Weights of a small GPT-style language model, trained from scratch on English Wikipedia.
Size: width 384, vocabulary 8192, 25.8M parameters.
Architecture: rotary positions, untied embeddings.
MLP neurons of a small language model. Each row is named by its layer, matrix (up: input weights) and neuron, and shows model dimensions 128-255. Each number is 128 + 32 x the weight over its row's rms, rounded and kept within 0 to 255. Numbers have three digits each.
A block is one neuron, or neurons of one layer that tend to fire together. After each block is what it responds to, as a language model described it from the Wikipedia text at the highest values.

L6.up594:188172156109108079072120112125099157117141140151087134171105128080138086183151165135125166111172144117157110103119136173149125135148112152077116096133159168131127119126140126136084118143180150093118088043153134185074131150146132142210152037135046143083145085104173065144139136093182114150106072090142098126121121103099171088100120123170145110096107134119097135172131157133195111147109
Participles, adjective endings, numbers and "one" that set up a following preposition or noun, e.g. devoted to, established by, endemic to, one of, 30 km.

L6.up1245:165162094196171115143163145157092137153152123126126108151144122164178094113107100112163064134123141109168155131131093137178061105138153148132120123062103159178106162126162110108159155139086145134098151093163178078132114137159071162137126077136190084150154218148118061151190058145113106152116081055148104126144072170158133099156105104141103078169132077131111141138089082137096170147096
Short subword pieces like ar, in, al, i inside split words, mostly foreign personal names and surnames in lists or tables, such as Guim-ar-ães, Laz-ar-ov, Ball-ar-in.

L6.up829:111128157169112108084076107171104125082177145122136080104115122093134082197182151080124094131126088110131196130193143140118107158087115127147113115099142101072111178171150124155159131095111128076140104144147193109139193125114138162137098105147159113119139081137121135167120150170134131159134081152172107184160109130172193145114167145140130105065159134121153116153102063102121176147100
Mainly the "to" in "due to" giving a cause; also word-final pieces of split words (decreased, disseminated, determine) and some table cells.

L5.up0:139113131167146180086068145164123161159122176173149177106102179120118143102178149113117153133121077144114102193147124100155169096154117182070135106148104118065183168127087151192100169182151117064152135177084153145090132127098185110140111117142112148178105143191129122099153096137144074153089138106088142150091108096178097104147018151160124149139113029143111155164109100165118145084126
L5.up236:074139111193095147131138120110146142128117156160179129139165096093194062159131179124101081113184146144125092138201082148097175123072174166162190033117140085127144079075131106090185121131086084144135093126168083145102152120114094126105102181113169071090092140131124179143107103185136108112135189160089119152106087058167125126122108160071134169134141140131126147134157112184134180125095
L5.up330:143091124139118127148113165134083169141167137107188091063144091142170130083123145134147104189073191123151077143094144122155104081117117084113120113115107182165142200046113075103100179140067125139121107169096079145139115153181092105144125147147056165100181148060132147090147143096159091155185155156153080155176110149153107096202082110088118175170069054067112156101088126158129102130125
L5.up933:084111123112140130162123113106135132051139173075105145106103104094128117170188121152113224221082093154177147126151141091140139105099172164086095139074136099084108181094104104167153133100180105068130106091124124081110083156178188144107098146076124170144112137149114176119171101180137142164077056177132129106184132153120076142119112131124120171146168192122135165154100100097122134136101
L5.up978:087092147107116107140162205114194107174145137111150137109135058144133108116133154116115108123155169154134131121126095168090134144128148175149139139088167117092115154134150176088115154125101153155113149126156126189056107136110173126146116106138081115091181120139136127135148122131134130120091129080150183162149132135138104186104141154086182150160118117095118148076135156130118101131172
L5.up1180:077089145169131134179152093097163140152149070151141069139146076072099127078145095153111128144089138118110103157139184127160151155120109105101166098135087088075045139106181105173169192162139122084155143104114158116133144194102129114124143142122137140107098158182108146078123140038106136192128156108064101146172102076129147180123123117137140125153127093132150170123163114151124117095119
L5.up1330:188138161176074105122138097127164080202096130162109136092157126140164071159134123107053127204087069074129075152146126115095109187191151141141171121148108140079073130149142129121141198131044086191124140174051116124118140115135130096116115145160132081199139157121113124116178101140074147134102103154140125149131127155145163163177098122112124175116103112090119110139112125114181160085111
L5.up1395:114085201156115039129096116069157199110143088140197122137120127106082139097123148127147089176116168077144147108091115136162133156254125122127127061125095108121127144219145149152159160122178127134105135106098116105113127109154154144127085132189152156140099131153113106140160103141135116122142143164160143098126097113094117178145077134085179139093173129078096136151099167187092172111077
Fires on the token that closes a person's or place's name, usually a comma or "and" right after a multi-piece name, e.g. "Binay," "Urbanovsky," "Balboa and".

L3.up336:133106112096109116135231087134128073132182185122140110148102079072168078102168110086162171137146167171129111209071133138138116182115103136114125131156049153109118152056151110194172060128134119133172133092117116096137176116078111126107118108187116084161100138085221130114111101129138148090119106168123094105151124106118122165060167097095155081083129063058105085096171090097168097120124
L3.up418:096114110165123133136111099144168048131127135113125158130087131082135156096110183122129118126167212083116143137074096113139085126184134093113132197182126126141101168074167080067113122033155133148104052117138130140129189146130152145115102113112129123172180078176142142169138195123165156085090105122169111134202115139156118173153120098166110184155101128132118055098126140191065040082129
L3.up506:081149104122149133145107079139143146126189207121137088146129145107157140113161125164078172141129144125089122173108150080133143143101131098115104102136165066045106166144126104178138145135134140169176136083141153121201090148061103137136104103116125161161108110157163125097206172084176190138073114103130134094148120168162078149121178169103117116177131081138060066072140098103119172126174
L3.up669:138122137188140137108162092158142117131056152129168171104159102110123159064156135145115126112155146160138110139081130147117135132073146108134126107134104177136162156155153112127130117110146127094121160145144134094137134104118081112097137154158084135166131076187114110154125079103134066108078091080111128083101087129097160189066091125141161155063133114153143091151125143147123145177105
L3.up840:096144141138163152103137198104136166146110088147157198142144118128126124097136082177157131124190114135099146130140081130107128183168127101104155170138122143103151142086188180150129103164114105135131166009153116124150167138167085124255113125144145139163119164101130086132097179147080183170167139115174132128163105160115158096133118156098131140108068125127127153107086099077252112133143
L3.up906:052138071153064096052151141141100070130084134174138115135197161097117044109120114174168114170060116164231106131088204114157137117124183125185139135091133187164137129117136158190173107134083143113084150114098116095102142157105147090146124142117158152143112058115110137118124085123138114092084083148175150125153141122164180068179135112105131133077159044164111099117121128148152126166148
L3.up1117:182151080125144172100102097155094030139127132130145097176077097123146101126141204091110201167143161132173115142077228091166134100148128144109112150131118113153105162091181138148162149146156108132204121156072146161126140152142133133153096068148151113118117115088134097127149158128107102089142099099109076147119155121171112105139189154162125120117099130042189117072130103116091193149182
L3.up1147:141141111125117114128084128161079126122092107135098112098054162095068057113100089152170159100090118100105102146116124117163121151138109110124124150092116108133097182110127135131158144099125129180120088063131111091073058081095182126125118125131116089175076176173150103118077163105130175113112108105180165152120118074106172168180114160118132138128115143164120139096160155148115112094108
Middle word pieces inside long split words and the preposition fixed by a preceding word, e.g. deter-ior-ate, Newf-ound-land, due to, exempt from.

L3.up524:155086150148131102189158141075153150087115143134144083062088092158115116166127154126119135122171100071133090133159105153097108122132134146114113136092057136087157181109109089157127095109156127174096133104106166131103145123145110110078121146195105118158140109102094143103121143135078133158129109100137169116113145121121144149117107152150111140150109120112112078135142163123151111090162
L3.up565:141123152126112160134074120140141110193088107182105120111176130117168135086137165134125164148153159132158126127133148081105084087081201152105155175081168131100140087124082098061104173162107135092140141153153107088127135126103153108134107111148148168150147118081126109149150126153098102126201150120121175192123089148117154096149096144113136075161143152127088159162146170192149082130121
L3.up578:130093120151143167147114107148120112162163183142139118122140175128161105184156135114148182176072153134157105150133139079153089167120165142094124131087100084107121116098139090153133151116110136132130079133148140064116138107081150126124109141127123189192157088133117104096095125158093088138153052170174147128217106121122134141120132105068101222167139142162096166122092146157100097153136
L3.up935:148164118151120138159107115170119114113197153100115171099153142127107139101145070130121133147105143090121115190157140139131128155125178162105139110139066167141123133134174115105104129102164105113093158179151158154100106172090094085167065136104145119168206133146122160102087100081144046073158144088100135130154102133124183138194135137123127137180154128146136143124095179107137135113143
L3.up1042:098136168101138170146151157176190142148116137062131132166123106100070117128147204112108129184156144094139095087112189108158148074146170141156125103170125140160102121149097045156172192071094117140162158156112109080107129166167150122125134145144160118131155166058120102093168100065116127143109158090119108170196145088087190065128170112129078110196170101165133179157163072084149111144118
L3.up1245:126115202118091116129125126136147097149055113095180163144144138063115201042109135105153141152130127134157158112092069174117166176157130164136137131119115155117153142108170106133141089122144085090114126105120116119155109090162118087150112115175108163135184143122128120091156171134135160129138148154092137148106124108129164130111077114163149095115176080131079141081155176148159098121125
L3.up1316:145128155162139187115159156130163121140091110156139123086123135109092076185090105124096121109098085117132068183092108146092105121093124118155102149096065189100118120061124157049135107125156161091121103171122088132057124098114127114122167102117066113112190137130133132148123133137134137092097169109096096148132139102194147192183156085117087093171136158144093112210154174133157073131147
L3.up1480:079144096162148155140113132147119077079121137117114097150099241135152131183154112081200128154136134068126091147096161161127130131055089123125190115112100170095100139136069096105110098133131075126144077126164124083158130107165143193094165095184163151138176144078181146059097144187105142181130081144162151123090162151099115150107115138066129181170120205146115099137126128164170147129142
Punctuation or connecting word right after a multi-piece proper name or quoted phrase ends, e.g. closing quote in 'Burnes', comma in Bourdieu, or table pipe.

L5.up154:073116117069065095122160101143167081078116124180082083157098123114164120097141085130139095126089101163117142104125095145140118122139197144114124077097173075087111135152101152187097132188153134126117107136131183110111127088110109167132122091100154091184083109083120126157205086177138105113106141158189105133149200194126160146154197114082141136124121082129125151135129125122127127144100
L5.up564:137162148103110131097091095148161149128141128100110069089157143129123053071127137115107087160130140138160130147137093107087111140108123138123065149184122153060110107119116074075132185197165126119062094103086133123104164135151158146109110116110101124233024075109087143119129130121158140182142140078116114170145135111077139136077094157107146094092113087097077154180208152131124127174163
L5.up720:133139135107086065107164095164165165158192108135121112137147137119140195172119139153105157169066156147126130118165117166127131186103081100180176129142126087107099157136127131092120187255165130103155095123150117138075153176079130127118149129089129108170110084101172192111172107162108113111181155134143114131096165110169159092139135114118123094108096158157087110103102216132062155166113
L5.up840:129129123078155140073149154111117136127108114126126101123158121137116185203096121113071128183124105094177108065144079095143141123123166186128157128157147105091197100104113114175115110126105120143136154140144142127173138139139073116118114129175176049176169071099154162083148138109156079148113164170182152091120117132159082136165119183036136161087170187163156153128149081134083166142128
L5.up907:127113134111067104195134130125137192070140140170125116121093084138155106129163164116120112155102116212167156121134193130162147146111155083153074102188052137138161092114170172153150139183139108099178138159131120118133169156121129140150120128121089123164117129083065133195144134055131135163152170161117111146089146156187156134132101171189067079186151089104140154145137134139125139137081
L5.up949:124113130064122123147112149116175170100108126161145123154105138119153105123116153148124185129127099131143158105191098117111068137120172131154099189144093169092117132119083115152138091169083168113065129096105116151120141104113094200107116126081136091159127124108171150154123152132138154069160166133126079143197083175082177144165130105159081114161128101121123139148159123065161144181144
L5.up1151:047128130192114135142152097163125127093159159167156129085106167082152081124160142142082152167130143150150134115104167142132139112181199129072153105148113103141111155129207139157085129102126156144122076097117101176143142161122109139081162083164122132104112110114100130156115058171146156137131102086132144107090169199180114137181167114130171134128186135099101130080157092148170130163090
L5.up1473:103115158147084096110180141137149102098109148139072118104070121141166156165116119161069121125120081157169120093119082078143184179176173106130143119138145091096125140121146074184116163144139104128141127084122152101103127137094138140163115137113104112180113080086185098088130117134119150136115143114189112138150124130120120113131172116101079131210147123165106182110142162151116123126089
Final or middle subword pieces of multi-token proper names, mostly towns, places and venues, e.g. Picay-une, Bridgep-ort, Mont-re-al, Palen-que.

L6.up484:112080158105140200101176109150119087097101095134103157112184118182169076100122119184098175142162119126115070165160189137133114096160146143072175154087132165092178132158124093126141117118105163118197107130056142125100128187203100137175190169125086063109076103112090147155128125111116139125065121167168116123100068122147092124148102063120101158129177081144109113112114138112088143106162
Commas, often fused with a word ending, closing a city or site name before its region or country, as in Belfast, Rome, Minsk.

L3.up171:096156096106125124125198067165117128124144139115080105132153110086099106120097076123158091141207092163151139081116136154129115150128096167180094097124178133097057144149125116146192167161117134186130152102126191085138131118164142125076138121199129113121133103125147157175139141050090151083096147164143139131140133215141184152157126180124153095083104128139095104117143133095117189136162
L3.up246:101141191127148140147117118110145128144171105126119103152088134101131107119051094100119102092156120192120086175121145111162095122207195140098158116068130130137091120127200114133142103127150131206130110171167129162111164111179077137149122066151147162126142179139115123115101180130167160124080101120066184076151127093182130113196084146133123145094145144096105157130157151080138112123137
L3.up415:091091120104123108114141089119123148048105118074113132128116162134136107143175122092159133144111130169123125047117142085097150141134085134053084117075106051175019104177151145141146176118143126155117135132156137175126136144131099113099090095126123102129214097118158162112155119158134121103097090160169155136178082112187112136151158126160163119120089133156131082125060099137115103129114
L3.up696:122117105106113083107154099152140127089166159142110071149079101140189121106161091115166159168122107125137093119118154098109201147104083128113115099148085132135130120131137150117134119107155104075083122156182121139160122141174136155122099151198171116100188092107176150138134116133166085181094132129223117079090106156136182070137129158114190107036160103117100095115177140077097183140171
L3.up801:164119159121044145135095110067129212118107107182078102126019106107119089141129177115106185110098159104149142158121189120118086094137096078176107101132162127134129027118154123174129104151188135078144153097173176135098142162113116105140143134055109104149117127133127146157129158165147136129064106097126160085147115177143158143102137115133086133121118093117080148120101169077100163139162
L3.up1040:146122179120145067089187129098129085077062152123154165148115114136127081092060080131075117139071139138160125156155182101166118181111135149085164097116061154147144117087128159099192188093190114083137121114108132104147128125159099134116138087103139173130149129062112161146162136176182156143091095165127169110163163124117173107074081158109095090083099123124132124111141125097100094159119
L3.up1395:139159132145135138144110107138132114116100191064128160125110117174099115091144169202095134119107169167154090119073124139112104167116157196155149185174114122119125124109103130099109127140133188139147156154118154101127097132140078129178129103141100162089124148151132124116122084149119082094064148132133110160140084101182089148118114152173157124171133040166106106183136161128121153037078
L3.up1488:054171080144139101096204139207157120115164136082106107194131138070170157131065138105133072161175066113119149160098146137117104152105114126131120142121129103066154108159187090109140084181159129153156094117087121128142087161152112084123100083115163117122141100112122115095200146140165083158091178123127149060153073124102154154186148118105134137148074139201075136124130123134132107144097
Non-initial subword pieces inside multi-token proper names and rare words, such as Mord-or, Zimb-ab-we, Mack-inn-on, Pend-le-ton.

L5.up15:125098134138152122149077143110167148111203148065122176135128148139137136124114118144189126120090107095141151095166150095149107175115111130043148133183132192149146107069101138133192156125133107146104109105089127110115079169146095138096179112168120127157141134181120109153157144175079160117070151130131129139160124167052165119091123167142091088109162153091149104208158139118146159151160
L5.up374:187123130104112134158160191139083131150203166128120193148142137098184114134075137087127108157129168175197144137120189123131092101138080152096156143105153106161133147094141097148188082128156108176152066052111103127126152131078130066122173205184072153154076207190131110136124177131079124113195123134165163158163144114088170130120157133133152180115127133096098210136153126156139068089169
L5.up450:150140095092182168124129167155152121110147146090145158163125176124140100153111145156081102126167136095175106079119129181158181145117128085203195158108136146148144110107124074089147150183174086125137074115091107095088130102135135199175065153156153084153105105141110127189139143185105130133131148144177083108144145162100111085127145086154125161189175126158104114131183132142138145171173
L5.up584:138161188196134149179122112106091125123131170085120148119148100084130182126125124133130107114168190163147101128137116143128175145145116151078104111081137120088097233118153107117172171104168120128105070084132122082119157134115128151131114152142179104072095105103129204069177186159080116131157128124140120062113157133069152093117133109129113123119158122196101176116093182157150105096119
L5.up795:089165114149135142091135155126082102136154132120070205163163132104088084158129188114118178145147115185150081069119186170064112120150111141109149105132114167173143075156133134113174136120143121103168103146130082135092110147145150111132098155156167076193126163117117196170068171146079125188147221086121165145140131145159081073123106124103121135088196100168120133099214172160136088090146
L5.up945:161134125124148106135154104103137034059131119086149112170163035132141093114143106154068131134118084105095089090150108146161111096158145137114102091126143126102113116129071093132094112165122087107096054125191204111105129144090121145142180072136191068147132164162156190121176106101113108122110137116104088105112135138126076150110091150112168152188131178080122122120156143159161138153137
L5.up1189:144114132113096123130169158135127172121225123150102161098197149135154039134162159125166085133127129138200102157170124089098119172154126153137121075163133150119138115130146102102148088151105158084161127197165109103118126142083153140069129149184129111181093189117125088149135145124175081109104156086161150140132103138105108105138203104171112152186125167115164134098137099115129131116075
L5.up1380:159098167141138106169096087181122107104137095114147109099153127118127097131161092110164093117099155082082110170143107119138111108146128132140134074182134107115148154103180114132099155113149138192108101165113122164089179107098110077101116104150132170146129138148131104189116167171080138122133065128207141142080119098148169126075107121127123182126107153173178131130105062166084128087111
Relative pronouns and conjunctions that open a new clause after a complete noun phrase, such as which, that, who, and.

L5.up181:081117156062095112116142144113149150109090166146157165173120124110076107169159116141129086140096097174174094131094087126182186109111142117148092122117103107100122104140184136114119093152131149167139167081108086110075108154085164173186109146176092128142061128092131158113139171124142173127114107143127161123137181098170114049093105106115092133106142173155114132106070199105118144156101
L5.up579:184147119166139066153119194094106122142191162154115124158152121138066087136142150146158150146127139150108206132124083131100087116202135061161166175102149141083095120117116126076115168099106169154102117101124119146100155102129097092138103125163058152139048101152138139166165137155137167135102120161134158135213132136074104161078060120164201099133162061147134068107162120189097077096135
L5.up957:099137117180099175158098185118115105044152166101077139138126094121103064099071091115161158099088148064141152123082086093165128098114160070129159103130148165111138116109089071137125169130115187157065139130138132216107153126089094156133145135148132181142129131149128185116123118163149149122100159071116070162130142115115135140201105108200109114132160097149124154111176184110128093136095
L5.up970:106133124178126151137152160203109141163124116132096121181106076132119113110147106131130155061104122106090126132117220142097089116128160104052127092119171124130096129113139139142191062176116101135135104163132126172086168168132163178133131130183098115161137142109133121147141143123178077183191087072108157171049162087130174104136125124185141091163088176087120088101128158113084144075112
L5.up980:116105154126125114140156147136092138150114132148126157133104187144103090188092128120185110122076131142115127117195164142125130115133150134076166123099150108121068171131132121110149172156098157153144133107131135170129146175134147137170072123112098061127091082089131125136125169148134179123164103097083090172162135082145089085180168073164141150090130177135121180087178140133153127115167
L5.up1015:142067130116094114151177098117174126085146140102150125126126116089119082069153107142139174134151162118114148118136109115172113075123156157104143081131142137104081131104125052153154146080090080078137160073179112124104114155155152100202165109173142113122074179090065155129162121042101120170123126091062112156179105138180142100082155127163135158114125162151113139117158069093103150091179
L5.up1068:166178145138134068170172103112153079126101181130108125119122106129115106128087122122122136139115161144218079096118050148120084073171210194165152111126142184097047178099152080145128113116112175179130153111134111100094155140130099130156138118112119101123166106147074133147180141119219136165070125110134123120118104106149174137190234149158189101171113088177143150124160152128135128080142
L5.up1106:097122139084171103064073140123157069152125151070100121137079109140057064128115147136148134197184141101111118132151076088143150093116208124137130113063081077126055110147149108145135132196155135160152177182089106104165110085121121146134123146083132127085165177099155147077111148137139143085131138121140120134102185080120176133131110139135090104077126113180157141117141090151135096110121
Middle word-piece tokens inside long multi-piece words, just before a suffix like -ed, -ing, -ation, e.g. reju-ven-ated, disch-arg-ed, inn-ov-ations.

L3.up191:092100164099178115075152124121126184120114137110097138142163063060094127079176114143118130123066137148147148127123089137085110127111191153117130093156112151089150083103148134138158151151150145092103123110166073220179174127115095072127137180125138141045189098102151098146169078163162156068095183066138116079141177134100104115089106111097144118161128119122127189116142097103121095148083
L3.up742:083102212185112070153158127165103098132140146159146131125155080119176167129123095089124142167134106094144076133103168103108176143163136152106102119157129100108154130119146122094176120152062128027148082156102107078127036110121127106143059090183182091138087153113164117124123125033108149158103128098085100161154121152167158189143146169112132136068135144142102193173127168086142141055136
L3.up989:116164153120107147126107136117137163122208166127071100113226093148149106172127129103110133145109127137108156117122162083151165072159145152130102125092122115122168061089124130147170194134113145114074172110161075161118160159106209095099076129064177048192164116144124119126100077126118081155135129176122146086125035188037114121089125172145132121110184149127123117106106115149074117157121
L3.up1091:079169150163180121074071119145119087133150157159132232148163115166139152111138093145154129118156065085142147113111125137128137123113119175154112124109124153117161101106127072182125109127130164130166180174118111144104082118105199138096086172116144093082133186120084140110068152149114067128142184182136094174109082121110174105124090151200185157142160134121073156133132137188139114152086
L3.up1100:133138138178100155119178158097095091153150123058114136113105130162159090110140114097113154104071136078138178133084123158130131129137120112102114148128153229051171100114135096147198077113128114142154138125117128109108144127084086095119132163124150114143038171171065100078142119100126101095139130124092082147071212080102170104149143187133156151100197196093083129127120127143122140138104
L3.up1162:111196150160144089110144169105157135117146131173090112122141118128090135032148124156159075177146103183118127165163142164121129129093131129153129141041123124094148077086164104185129146128138133132113150073043082147086100128225117118173110181113104116167076137196109116137068115172155159124096141131090147085181077188096154134108149148098109128136105145146091087179120135080127170125151
L3.up1325:150111082095146164105183113156118122108138114146139143175122149135177145094113139160205142158118142083080131138110187065070126130123115151085215079089144112066142097114077151133116065106122027161151109104141165094123093089079141140094164101122163092152110185168166164080102095082141113123152141125125148123073139140081166129111087159103108169138161093141117161129178124127203111094106
L3.up1403:129096092149140169096180088117114177091169118105076114092142080067116181126157178124083146125167155142164103130142127121163148074136099106127148128150127138112125098080075128144069067142143167111110136106132098122168165147143112132079077127117159067209143125106161105103154095111106144144104185165133171149194110139101066103152095165144112145168142103142098080068167075121194114162070
Relative pronouns that, which, who, where opening a clause right after a noun phrase, as in factions that, Act, which, actor who.

L5.up58:079150178180136193113097140140104121139074133149085181152154104081142151174101149059077144061143076134069103114122140129124123181119092202147043139137160136100158157133151127115080153156155178101140117113120182115103114118111141119112107124101148152099145095116179163126121096119119106085136147121117124152170083120099130126084108160162085186088143131106134129141109111116130107101139
L5.up198:103154162117170137144056115133099165130133146083132142166188130078132086079160138106141161125118106150087094147139105120194153069127142102127120112090150127138125158114101104108165177137119135073107075093078151097143125081166114145183099113152120121129106133121061147126133184090053148121160105080133096128152090148160101127115075123161101121105139117095054098168084122067169145183176
L5.up885:115119116179142127132085129181189149112073127104110109171186123165196127148145188081151146169094132134107115095118161154101131146066118156117093134143061085115094129132041127124162146155145153142154103100127094140079102104125103114155070017098107123106102097132165087136125129146150069116096169122101127157182052108094137177137127162206096170107113163114122106141090138135121097189151
L5.up1279:120136095133152084156145168162128153137166182141082125164053155167126121141184070128099118131124096122143037101141133185109158137125089114080147198124093122094129111126102168108159171098137109086156133126114125136073073206188122083106128081072123146176153123070150101131108091164134120137152105094102129132106155108078122157111111160168058144122117126095124135128111117175091165093113
L5.up1331:099173143155081154108136122077138173155099114136148092150089100130110083079172161122156159098115160167136072135055208134159167110071165114162149122125104112069158126179139113111061154169104118149153138083100073128096156123092120097121159128191153114184090087125125087123141101083119129116142127064100108160195136155103218144092125166154128106155146165125080127122095133081149115127182
L5.up1355:088133193153075136104107116119093154186108154113085103183183102172099094092092140108167093140068136121136106130099147091112076113090112193109089112141141080149113135103071128092181113161077128120104118072121144134105170131093125077158109062091110151119091097144116126157191147114144122136133122150073149121146173132136174201138146157124149149159121137048140182124128142208093179133145
L5.up1401:125176108177158203090123132139081109137102148110122137112183092132111124154123137084103197156162130174172085089151162143102117125120111168160073165186151171110142117137144124182087107162118222111126136154126057121087115122089120133129106053116114134109141171109105173163117129133171048107146164138083107144153060096161119180173085136161098123100086128143151143109139118143107147133118
L5.up1522:146127103102133157188149096092118113124118103103109134167149111102155062140154067099119120172134134181144143142160159137063090134153084160160149145151112126120127126128055095087097180129178096088093115153100084140154172138105164149115105067083090187153121072144097144064228095127081109153154124106079130148189129113138129159110111138123117082182113115103132210065131152101115174125148
Fires on the word right before an expected noun after a determiner, e.g. unique, undisturbed, three, various, these, common.

L3.up40:142113137158100130153124061106144118147128140116109128154117092130190157110094210075112126125149158158150153100129127121120181150100107100136115161188145145113121164133099153096078097051096140162133148110121101097130175140130143098163095038119113062079155138155089081105121104134119113149096139162102089214186097115180113167105078139183097082119084093073118140123087096117076134119081
L3.up125:114143142098122187082111101123174173119099094123092163101157119202141113176138193088137107079106140120106159059137175093102149131110134122110120129145184158091149128127181124114111113116140184108144179174069120104047144132155129112143131083100097137140134149087130160159142136121137140109108146175162118122128085119208148144096109165158072072146143121106167175124160157145088108092113
L3.up278:143134116167174131107140183179133137093206050114117113155106140124108118143112192141122061083133129140164184145133176095106097148151134176139087100128124156127094076127126128160137144141119073108125140168122128162095139124100120144119122138141166088156147117083161116122141172076062145157070159119183146126146121164143141105160100102138162146114091146100170086165159139137097159168112
L3.up391:174146139108058137151193114124128100111114100130077132149155105116119141118119128111133124155156121148172126137097131198099154123141078095071116153142124150124083145101121111119178146106164088057132139194141153139053110121088165134099134134186183063148115114135143141159126137143134130106159143077164084195100119099145157158146128138107041102149118159121111029083118160084118143139168
L3.up603:108107168181150115103142135183154078103104141154114092160099106147133155105122141097101114082101087130115123057124134100150107106189134153094133153158119140086056141091060180202106114115129110105101127138116105087116115104169102154128128098107119096160177153143117173101149121130138108138166085076140109148136132138165095146111205136120105126113125179210123090128127042124098099152104
L3.up844:137138136129110104213129121115146103095111163095161138181082151187158088102184179123181154145133128119138082155147122195119042159131134165124142177132141128138110134152146120130202137070131100101129135080117143101099130100122131144185163101145146123102079093189148141142117107103080191089184121120091134142111115171174097133090130155103130124096112139160137150088139115117119163153134
L3.up1194:159185132110149203136160135155157081110185178182067172154197144168109124124209139110166095168109193171130114122058173167086071090167134132187167126116119123131110094127122180143121135123151156116151146141142099099114134101122143139109178150105166109083116061146156167132202116068177129116113134105131102128057119095094152134172121160171118164115082114213128129079119121183106165177109
L3.up1450:182144110135133132148136156097093103143080138090073119098121102143124125168131130152171119151122140089067143060107113185161133115108112137139117079168161151100128146108167101162164124105144149146118140151089108124131166105176162099176149058161091116123138067106115124122124146220108115215123150180137123109121088136096134093128111148133116174141080175147133132152127143068092126182139
Fires on the token that completes a noun modifier: nationality suffixes (Nigerian, Finnish, Israeli), number words and quantities (dozen, 16,000, three), and most/other.